Weights of a small GPT-style language model, trained from scratch on English Wikipedia: 10.8M parameters.
MLP neurons of a small language model. Each row is named by its layer, matrix (up: input weights; down: output weights) and neuron, and shows model dimensions 0-127. Each number is 500 + 40 x the weight over its row's rms, rounded and kept within 0 to 999. Numbers have three digits each.
A block is one neuron, or neurons of one layer that tend to fire together. After each block is what it responds to, as a language model described it from the Wikipedia text at the highest values.

L9.up237:500425490492540552459433457452459497403544442489548464505493487438500488424531517538590457418513508476520485476495459551438521545509532444524486402524533484487433503504429597527536511526468465541495541538503442552472500511506543543430451440531530595576458541535502540533500527499520536490498531525482544473462471505491513466515495540532515495484527459545465539471516512512548445550468
L9.down237:513527559502473504526502509501491574460487500476518558518495515528592527472464464565549509407541544506476512500559433501529502514398516536517602565399530497538416620609494506533509509487502460505454433469512472507424512473557454486523485523472417475535496473492475565564518455610515507481490479480490523495511525525438545495473507564521454515452552443396462493486501431483483564500495
L9.up552:482437505521458441526501515461419579491564500511469502548490475522447476540419518457462421478484461520470505472552564540484455500502515479525495524548515458519463433543457546483487489502474517477525506516479500455465444445484554522455532524548593559442536403550463566482515547476451590437504505488554498489520470567488536522520476437490462570553662507537543520525529497514543471475544
L9.down552:463463462456502547451507465543489504490500541464535486516531464505450448531578442497456536480468478535429513528504511465489477524526441403560505455509462566427469506473436487551544570432476543507523497495524440461483513497490544494560575472485546499468473468528563467586485515532495487502367508502464459536491472497484539529499577473517558511484446514501488550502509483431489543527462
L9.up799:468428447503456436464496483452515507461525535482444483524490485549502533493442478512488472437476412543466504501533524461548437503474513459465538435478507504468460522474483559502463514460466535538508506456523494565514537400550536538507505480545490562461493484465491531512512520500473422496471472493517463426507494471539583509533473567522469504534528511530549503452458410419499435406523
L9.down799:525544475584432547437505534472553492495529460515490499432412529483512480516555497482526515502546504503534527555468533456465514587454399474502476467523479495470357525513535513436499518489590548503515411570499487511512546512465456497552517443501475518516531481577510515529508544483470554551464530506501484510519478533447504504436497478492531444453529525572465558514507492473481506511435
L9.up876:547554535482506516519481505545515523515524489519527505507508500495415491579491452482576472498494449513520528451515525471456547444545538526481501513469556549423476450475492523534489511512434481529562540502471490541512481476452454476473473496542491514460428427501492477437510575533507497486529535462538536489486550491492523470504510645479528515478581468436476522469507521473530493515498
L9.down876:543494433497495517553499534469467467495453615510506451489518478479485515408523417535487435447361421497526512509465502477443485461525493474472483507499503567505530425549538496489509441501499536507428510521471582520511544501535540568472451459490588538521522485470488472495483480499451518454521463454438481514499425495484545527436542541450463480554495459523547433483473597470506533498424
Responds to: Word-initial fragments, predictable words. First piece of a highly predictable word split into fragments, chiefly "al" of album after "the" in music articles, also newspaper, Succeeded, Total.

L2.up234:470504497524471567531487553484450513466445509500498474533527493533528475495475471551550486512489492504550496527420464458484553386491490528564517556452435584523393452447528596509464504510526481535498500473499550500451428486508620466494474483502532481542505485528460496522561503531476496468467533506560558463457484503476435507572523512538514522489543472565501511480491512478505486525456
L2.down234:485453490559489471479503529444498457488435514464532509489544477502494502567476477520520533507545548475519494555562532517469501541433491455547523523422520499440510473474549450437539456440523523458525557556508456562492517505496461564454561495407478465546529461530590439471472467460489476541434478463484532581520458538525519498510375497533482440570493542494507518537442523451490486483552
L2.up531:487488501497635477518517520508505386525531459519501518493548546478468531498496426465490512450483514505483430520530479482378551487502540530558486553406490517451499502471470491516519463457523560482558474501543516527433573509506478417458582561494484486467486551480525498579488454524480486492525504514527533463479502549480496409507532509573519460512458495520518464525413486434522476582480
L2.down531:492555507502528536471519516473443442458532429460477472476501535463482525543501466490578489499476492554489487474532471497398510503510530488582546622458601563450515497520502399481487482525489533516479487526474560545451523510560480508483510488560483476547468506485414524566541442505559523523516434515494520492535532581454430429471488502481524524483559493481489454547444535580524521519492
L2.up623:439481520453526507487472563533512502494543498504490480538517494528490520528551452511550461527502460505508495550537536605503492433465527490522481529507541519559491500520543567586513459469482529421521502555452508444452493478484456489441517544535563505437481466566515496585479539567557506532529498485500473449483557601492466408435542514516484573530541495528468527450539504448508510541496
L2.down623:482474517461553573514526476466510562556545529483455461512527571562569484511562469499524491490453479541495541501480519468488480479460516532514526458532620514486488477413515512507452457498477531501497465575430502462457470525493492528504545471482551536466514545527482447496504405482536482524480554477553455535493577523498504467480509534455518462475522549483561498456459416472474488537498
L2.up700:539427473477472595489475417431514449559494464497480533457543464554408491563555518503510416480500453483561501473523443476455523530524493450537510499542508516501495485504523518585510510512510540525522576471557493570575524509493468520445531443510522483496474539516576482540544511503498466532520499448503455429506463607466512455521510476460472604525492433461523517517487556446555564531533
L2.down700:508531535501509539468444468491505471479521482599488566485389520519486518504536579501471572522505544461546524516523485530453460480491535502513547444500480468453543511463468475506509471551545488511519508543473519524477550530549516520452544485598423459495528551528457493545453485467514437528513515501509532474495469523438437503532554554384577592570464388444545549455536428457419483536531
Responds to: Mid-word continuation pieces. Second token of a word split after its first letters, especially S after U in US/USA/USD/USMS, also ar-ound, dist-ric-t, K-ore-a, H-igh.

L9.up93:495551480488480458451454515483508484536541485454533541522479501477462453554432532617535435571542514457425574458546444509437574441495535553476513559526431478557490560460536504483471456561476448518555593479507522586488512547582500509551504519485532465482438504588516471387504429436501433491485473556500511480552567562509506528512547559489535452525460519479552547438504515526485466486460
L9.down93:522430523521510448468530468494526514474554490493556469439500499486516461523481461513498467516520527537488493543514501457501524536510464530480458492482448499548509426445445544510517476508522541601552502490440486450591453572520528440468471498525559497475535422568481433500412442508504526536491484525509457460521508511517525485488496495517488499451422533482532513460510489389519525480512
L9.up136:476505527464500432554458446564551433435542467525473440470539504503495482502506507486542574477536459443511494537542500522453533441567534470511490531535524495497457512471538434547459533441467479492531479516463573589552479542501410425443521452595546556412526510397518494537546497528475460518456501498460492493489509486508501537520514465451472481523508567433543478476437498471470495500455
L9.down136:452492533447477533488522523503436516576489488516578482456422474542509478484536599537418507507484504424505476490544561455557579503582483544476498507490455488468503455505469484439478483463498507589531498528524516466475545501529437463486423546512483495471502485436471532496510404540574444557489475504451430422527487462470560579456469508426487558594465577487570488471525454480515512483506
L9.up352:510559474598497397480464479434524482500471482582524458434540432409561515449397508502480544570498463542493445414462518536510536490517575518525484495522516528520465439474493478445512497601415419489568486407489513488475567408450487501514515462458506497503505435460550509384593527517472457538523474509505508475470560522440523532538521572413521526526574502527457526491449479523457481471550
L9.down352:551488529463398490491449464477522545470555470445499477526580549518561498559481422529478426493529510498465469472535505594491528530485496537471537535489485521553485539445555511480476513490566476608501481522533428422431465466483440455542493507498504499484496446485449524497454548500503509438488566434467475560546494512460510536541488561477519524503497532538401440544451575460458515509499
L9.up551:491473484520563456552441413532463558417466528527571474470531478432538528461498452523414459496518478491395500468491467475462489477529440448499481504557536501443518489478551447537497491570490479485571556541517499498481524502557499423537578553521492483530574430599482416452513542442526515504510545520474507490451516495578488553592524528441543541550479563401454502503496510521518492491532
L9.down551:512499579534484425535556483504563488508548497513453474489564536465562455525436568455499440467465511460509523471594521475501545573478552501443505514470469529570505490481495514543493545511451462514526491498514511520530442504453485439550470481462618532561471462427522531459448523494520452518455566498485508534465479552423496529471518489447513540507535399523483537443504466536458470485541
Responds to: Word-start "as" fragments. Fires on a word's first piece when the word is unfinished, mostly "as" after a noun ("as sisted", "as follows", "as Ganesh"), also "m-an-", "res-", "the-ir".